From a checkpoint of a small transformer trained on Wikipedia.
Size: width 512, vocabulary 18023.
MLP neurons of a small language model. Each row is named by its layer, matrix (up: input weights; down: output weights) and neuron, and shows model dimensions 341-511. Each number is 128 + 32 x the weight over its row's rms, rounded and kept within 0 to 255. Numbers have three digits each.
A block is one neuron, or neurons of one layer that tend to fire together. After each block is what it responds to, as a language model described it from the Wikipedia text at the highest values.

L2.up530:152126123154118149108110140096145114174077115147191097082152134119127101114151096135141101120117126143150105142100173072132112122113045092062101148132097104070139158120122134143098162179178118162126116148135119150104157074177093084146080141198133094101106070133117128121105119116135142170158201141094165120140131141128130195069092149135074146135110051187085121099115170135115081157148076102119155137123090112166145117103095105130074213075166085079079109182205127139139125166110125096127137098088077171132163143129
L2.down530:156141089123056140082169136078131087124108102161143126052165137135155087154189083168102170136157101126103162150056132077149092103092195144091139102148128123119125131121107102087089185092113110125111154135119112125123164149196122137074078184120171131122087135122130074169145135136192143119114181149115177165060164185149129164148066150101145151092136097104123187156165143148149173096149160140112093115087163124144198166118149152142126134198156170137131107096154082191109090129133108062129097100123148154165100144121
L2.up1202:102125125092195096146172138110120125107085154085162062168120077154134142166162133143129120133143125037158130116203150121153152119080119152110129112154111052128118126087134115144136146115127159083165152132098094117126082143127065102123165090155145135115082158108152146158097118149165101091069116167141142131167130171130156128137124141150140186189098097102168166169077176197132119159113147084093158120102140079120158152127151107134116080102157149139097125116168116138111146120180112088149147135066103145127133128130
L2.down1202:084144142192154165165189158142135090147148100128090114165116104141170123188174153118129124078142145116179113119125160083123169158145109135152096066137083068088139137126138150164148130163088168085114103104111151008072086165092086163134103139167178097105123138164162068095108131134122130127138147168144153156155146118164087069138182170131135160105137115086131102099135142096087107102076118160177143104141105155136138130144103110168139091148162124112121134174156117109120091138097082104149159135141129150130118124158
L2.up1249:174118177144084125120127153125134152129154182104080037151136076148129132186110103138099155153076110145087094078189170143082147121155110130111104138100063073140122091178181135113073156127109088108090181073128183146147164109116111134141103093104124180119167175134155163105138109059176108192182091093186097145203117177135099114186162166135150095086127162109190108160116121133072116116119082151127116108137072144106156151119127152151148128068131164134103111165105083110134168087169125128148086135161105100085186146155
L2.down1249:176116129092160127093148116145130139111197199178087153173197120105132058087094134111084164160098144167090137102096135124106173194051139128107126223115151167175141121117115102118123081151070110109092118157092117147060192097098216108120137156086123117078117125150143124065088131116174124097111141112157102178148093108063137148101171098086165091195121129055130165174137125163117177070201111161181091128114113090105135136129089115082161114097057130117124170161165091119157093076108144131122144104105142151077061121142
L2.up1431:100033132126138150102075140098162160128172151119119127127178128145115061126176143127171101141119141124192172153060123132154102170128075155175086119071098149109124061124050093078165143102114173139129073128128147150096098145100152187166180145102071144172120093102121098111133179147144128145149098125144095132158091133065096187145092141137107098142132112144122106161070117128161088169113075108124111151108090120179189116190153123109131145144121123150125127167100090136166106158129100160096134108115039182170105074112
L2.down1431:118064137144096121094117138155197062104093136169112167161123124188129079141167088093172169086120138188168087126135156110154112134152109162108058123141130127093141145136141147135160152122113103102120127159132163138140152114149122107102114119108098158105129138119126126121172143119109107158167152122121119150112170133114123124134075165138142122126115089092166149121115125090161112098076166140072047049121092170128146106161140155115104178144110145139127117091134051142119107188118117148035103159110139142117146144090
Description: Short word pieces inside split words, especially names and rare words (ins-p-ired, Met-c-alf, cap-ill-aries); also pipe separators in Apps/Goals football tables.

L2.up158:112183160128136152127097114139100158184130104109160130132118102102120083125166150123143147137110144170178172148174144099054131128134192105095115076141144109209182128187119160110114069110152190069161164121144076138124151137149111086145128144063129090121091102084117084104190183076107106152117075120132081116114107073177163186150144090119081138174124106101114122152163181197110097138146105077118117120128134156088150093160156028160204112127188142132101148127128123139096210125125151159133180149151119144136134116154
L2.down158:187122083040126078080162138128116068155102155107194173119167159153108181164139057128110082128157152076184131181105064156110150115125137125093117130121094161149083115106122115171143106140028121166056120185193114134097132121097161091083134164182095118113159110156067140128064129169150111134127165139144134152130134119071095117159082141145116113136139131103167122125102076057146172106109168109172128098149076115162101151093150129077139120152112191157132136141203176148114152095102168112149156156142139143121166116168
L2.up462:129117140125168081125130134130106141122126087132169112132094130192056151083173100131099117080105160079127158157141113110050133178120132098133089146107137172172136127072108118164134134061122039092183146148194122147149161080164106174175149154082098159138140125155149083138096109156093157080123165121120117215163110169138167122116175145157105143140155109106097081098116145109135152137155120132123108115151118149093138099138146153128031133098137175185174172183151113090106138106169189132208109094127210112134172135136
L2.down462:174090141156096060160106120152143064135162118107175102116109124114119136141121179141148072115161137192120111151144092164129159097102078099136098089126070159114069181150124190150140082118177112094085131165156122147140123134140108136161119171075180127204168154073150148141092090132121078162066124210129069174149156130131143111067147158123197108126128085111063156117196122128133150109130174179119106141169158138183146181113183116115106132120155130089105134149159101100140163144142122107082119128167098136053207121151
L2.up850:101154147121118191131114150126113157188061098124181107086147066113231096080073142118145152183138197139186156188190196071132108115116163101108090092151105124119116126090076148152142169082196135148113132098150093151113112137081113089104116126077187159121111138110176051152227076139116086120142026180113138127139131093127139099134114112136075151139153125121153133133115133165111122180089184107131107068159167138149125163164167169207126144139072133149143108143106131142182169140140148216142166125089127154127147132120
L2.down850:140124134077091132077069108182127115146137106129070105113164116105119142152081237132145196062130128137072124077141124134158123101111162175100110120137127160122179096110113134157209082167146189142123172155105149184125121118129119054079124175114143182109097136141085175129145129123098090167110105132172142089084183162161143157151165079127134145129082126128158155136128066049127174161098137181118157130077132105156172154076152156130188060095121153130108107131130140070071095097096201120131159107166106148117120129137
L2.up1342:131140181122134126093108070102106193148114139142086115042170117107132069098114167093157134167163078160120138122145091077111095206181079187120159150056110106135126105151144115096145146091156149116158148056124111097164134176131103094075105124118062143170137168136113147122104106108152123155132091131117219130134116153096111132113103124153117130158156093123176132147130215131133123139122152131140088137094145123093125097137134102211182176106116093115172164097149135151107157087136131154123191189126074137105156111141
L2.down1342:122178133149118108098178182136179121190143140146125119140144140115140163101109116112049152105078132089111148120152127116168128047115145086109078100102132143119166111084139106186122068144117131092126144188111155126145158125127122150134109139102164059099140135113097132151141098122085118130082080130136114108174113126150123157164159060167088138120170092091135183107170111121026176103114159085148205091138113147151136206085089173091108103164154127125113115146152073112079142093186149143115134201129103119153214083146
Description: Final word-piece of a person's surname after a first name, e.g. Mack-ay, McC-ull-och, Mulvan-ey; also "born" in biographies ("was born", "born in").

L3.up202:087108137125174146108139152178065119133113129131096156095180146030159083090134150160097168142128141115155156134123064131103096133100136123121145146099113164114112124120108220150102130082217136118097116132035112128174140056133090124115093144082100068126171148071116192129109135092045130206106136084130143078147132181106108149100236076157099106151146134136113163121113109172127136153160147155094196129057186164099151137122086071158102131108117142131113102083141127199063106140139126124128143106126126144083185098113
L3.down202:112172156125113072111143129148086167087122175140118148141081130140134133104137116115153168118080122086116111118146125166136116124128167085164075119108116138132133151124103125090106159168136184135154159153162064158101135120074145158110121058107134124147113128149097138189074147120200145077127112156142158149100144148114128194114095124126121102078099121111139111100163092142149121118113111155072148117119091133153177059088213156131119098130133108240163119065123146119076092084161122143079124112147122167123076085195
L3.up519:040114143151173122153078132140104108087100100126163142114137130091125114071117171094125157120090121075094139102119142129099070095164103114158139096124108117161162151091066113133139164062158097071128134165132116132155121117131070161150107162074121160199151169102124153198158140120122102153090093094133162156120155162158123126123184107143131084109080091092118111100126167151079106142167083158144171160082110157123117160208109113164112134103129206151168067062187172146141155152146128117186155085108137112091152079150
L3.down519:078192132108135082123132095170173161146154133123102105131050130091165154103105103141105170082150124094088131092083121128084154161150141097126086126149091100141094111179122131124150137113192157130118137088095107124103168128129118074151154137131170092132142090119090119131123108099149147093147150130156161119148149084146156142158144145113075090110095122141140141110117096158177112165132087143121139157145150161126138169086132127162138095082117120137127090058148184096086165089166125168114101077119127153098124103210
L3.up597:119178130151138087139099109086121119166082104179153138106116108086174067134086157117160070132134086137098151083158134109135118161126118129087138120141119113098147135058111119083154116113165083151156102101182129127134133106170081082181192141077078073129061150129110177138170140113084100112122033133139183137148165112174090166138153116142139160127126122092148095098133139146112138164131087163084110138085165151073109131142177104190138128114138149112156104079132078162135190162150132162132148108071064134098139035131
L3.down597:082196141067108194175107117176129175079189113133070073117089110116088157082091107173174144166080128108072128109074132093126195123144152052107128088131144111144094054188120103148114121100176099147131146098111096137091125089185114134138109104126181166180103176089124126203122143066069199143151178109150152119169162129152109144119124126105190138100081123090190130087101094097150106166114106125184134131044177127115105168115151128188143137144113140130106095077099112184121114140149130123114132137123122180113129112151
L3.up700:117182122119130145145141083119108109120176131131119132116066106106148091131149183095117164150131092141090105119140139173053121124064156081142145139123146161135161140063118141123091124082143099144151169127130083206136122096197072159131104177084114135151122151055099169153138147066167145160118105121109139094151165125202155111140140099141152127096134148035163115118138111128084090134136143155158072119128133168127144129147116103133092084160139135113097109120110141132156089139133095134121107086139102165141196106089
L3.down700:146170128117076139186180151158125126134130163101144098136131198134059170131076132132148188155097143114109125180128174124140184132144129087186140133157116172140136061139096100151152148138119146135168135101123062124125125135120119160118073145043122130177124229089133115114167145200140161162160170106087148104178118147173133114110104065112116134095121154149146109068141103054123130144183104125171113141128124113155133147112195113155149135096167138066151094153184122152129159154166122129096125077102107092132163120118
Description: Last word piece of a multi-token proper name, mostly surnames, sometimes places, e.g. Pres-ley, C-rane, Monte Alb-án, often followed by a comma or verb.

L3.up152:142159125144162119149160093131109065120159099117104122135146128163074135153084120133142162094091101108152120049134173147117127152093158154092167119135146146099098069158112138133171124140090072119187110166133068123187106094071156130087090141086130087130146122208146122113133136091150117153114153120157090104076122112171094136101165133184126172145170061183094103082113139049171111109097102093135138140167188127223160184101145132116152123179139166141133148174148154141138086126088136120151165078084169111094124140083
L3.down152:069097128143152123102134118188139136146148140173128113108068112113070098140120087102115143109126139090117188104099172149148138119093195130090170083166166168107116123149103170146099165171122131145107088111159105164074166135178137119161136110101111061091110054140092070078140118127151158175109123152131160102129101167125055101126113094140116097086224123170144151149107083138113163160103134106137199113165105130088098116101105085149097089123125153079105103095137164089163086171139118119155160114143127105105125144119
L3.up316:131147144130083128143112134158135101190168162118183088162135118129144143147162144090165124149069161098134125117130141144097145114094098149179140114072124039139139109109115179137154159069145054127115148132157108118116146141094078122118148108116130087146146132124128140118163091100042138108136141140124115123147129127113073117164153147159136109126103128128141170085113174212141145171136147135178112089116163134094083138081087137070133135130134120123145137150179122114107107111138103118131102130166102132137138165123
L3.down316:075167126139144114177145141126141143125081105175104084159118108125079108160155120137147111120110111119080120130131163161119168165105105101133098111087127103148197147100167142163161130105171127127109160128097088156152169119123124094110154118107163069074110121126104192140134108154090118095146132147129059155152139133089069093192159110122181133091139138092180152085085089145118163188137102125175137105139157124143154133145108169130171148116172107189114111115120121147062142107089129156121140121116132169114136158162
L3.up1222:178126158103181140096187130108070109135112163111142095128145157144118091191164133117160112147082080114154139116137117108164144144120122132091115116111088100147092113187079128129172110132179150213123123131114124123129106153153149131115163047095101098156128103162107165122177116141096135157146121126117147136200159140142097183162154150122147161121142111154167209090076178159135159155095141104142120137125091160108111116098055134148147136128126125137151134156103091139152128083197102129156146198102148041168087119146
L3.down1222:093144153137094143127181135143069100144055138149101174189091160175127091169128125077151107124116134091117164165130117101073119133164153185095122081069134067147095129142120051151131114130164199163149123125120098170097182143162132152126101115098110093124128070136150136135204156181173113191153096130149114144127153123147137160117119171133144156067187089162137096104083137153173147139101148123124154168158145107156154212131134098113129135083175147100143133151128143094100135140113134118170178150132135131144148105154
L3.up1267:122132157160120072103111143094081120216117117111159114150099121173114184170159148097175158082083063127129175121142124164162141092150078127130114055104102091121109136102152107179137168108114080158121120163059114106097159138125146107097120095109119084190131159197075133082213202124101139143119146070106103140131130101135190109144146147139128104182157123093120112102149131083069109192117125146138125109099142132099116164127150113189135097121156162132167142190159180117202065055142152109142109106145194130062153182132
L3.down1267:090101137137127122149078134112120101175150125086112106153140190141089145117072147083135090170133159145129120116125111143172097079166067076170156159107099121146163138152207085120113127143179114168155106163138122188113185121000152114105094099072127102119173159173113157108156129152128134066118043086130131149147051157125153166112140145131176117142193096104083081104125127162116116134106147128174086094108084133108113093154139082151180076152149179091142088076112150132119165125113089121055063119178135171203195191127
Description: Subword pieces inside longer words, both mid-word and word-medial, in rare words and foreign names, such as Bened-ik-t, en-light-ened, unac-cept-ably.

L6.up815:121070156128177128123109094130115123101159151105125144137179115137092073098135076111091104117184083163107115109132176126136110171123094129141093092113125110184100116125089154137188113079151153140162101165111137124146139121059088132151093160131123116179168149112103133135133216099163121218149146161181138092111121120100114144122102139117143157120153132114189153129129163143116173122115142130135177121141109109121128126115193143182112112131117146132106191145089146163114131110101121170077176146147063120152100075104
L6.down815:099111140129152206128134117064099086130103155154141105131184096157073168127155141160176145130089074179150163108174109164192142043125180131141126173083090112112109075176154139160136097084065099093098136147098150122142139151151106080156119076128159108136148089109152173155134076146147144228137181158119137130112153159135146135181125085177143136154060122103196117153153168128204092042117126119152149134133064118158120131125150148213097138212146114119144074130090132156091145123140097147134107138107078132035117133143
Description: Tokens right before an upcoming bare verb: infinitive to, modals (can, would, could), not, and inserted adverbs, e.g. went on to, would accordingly, did not.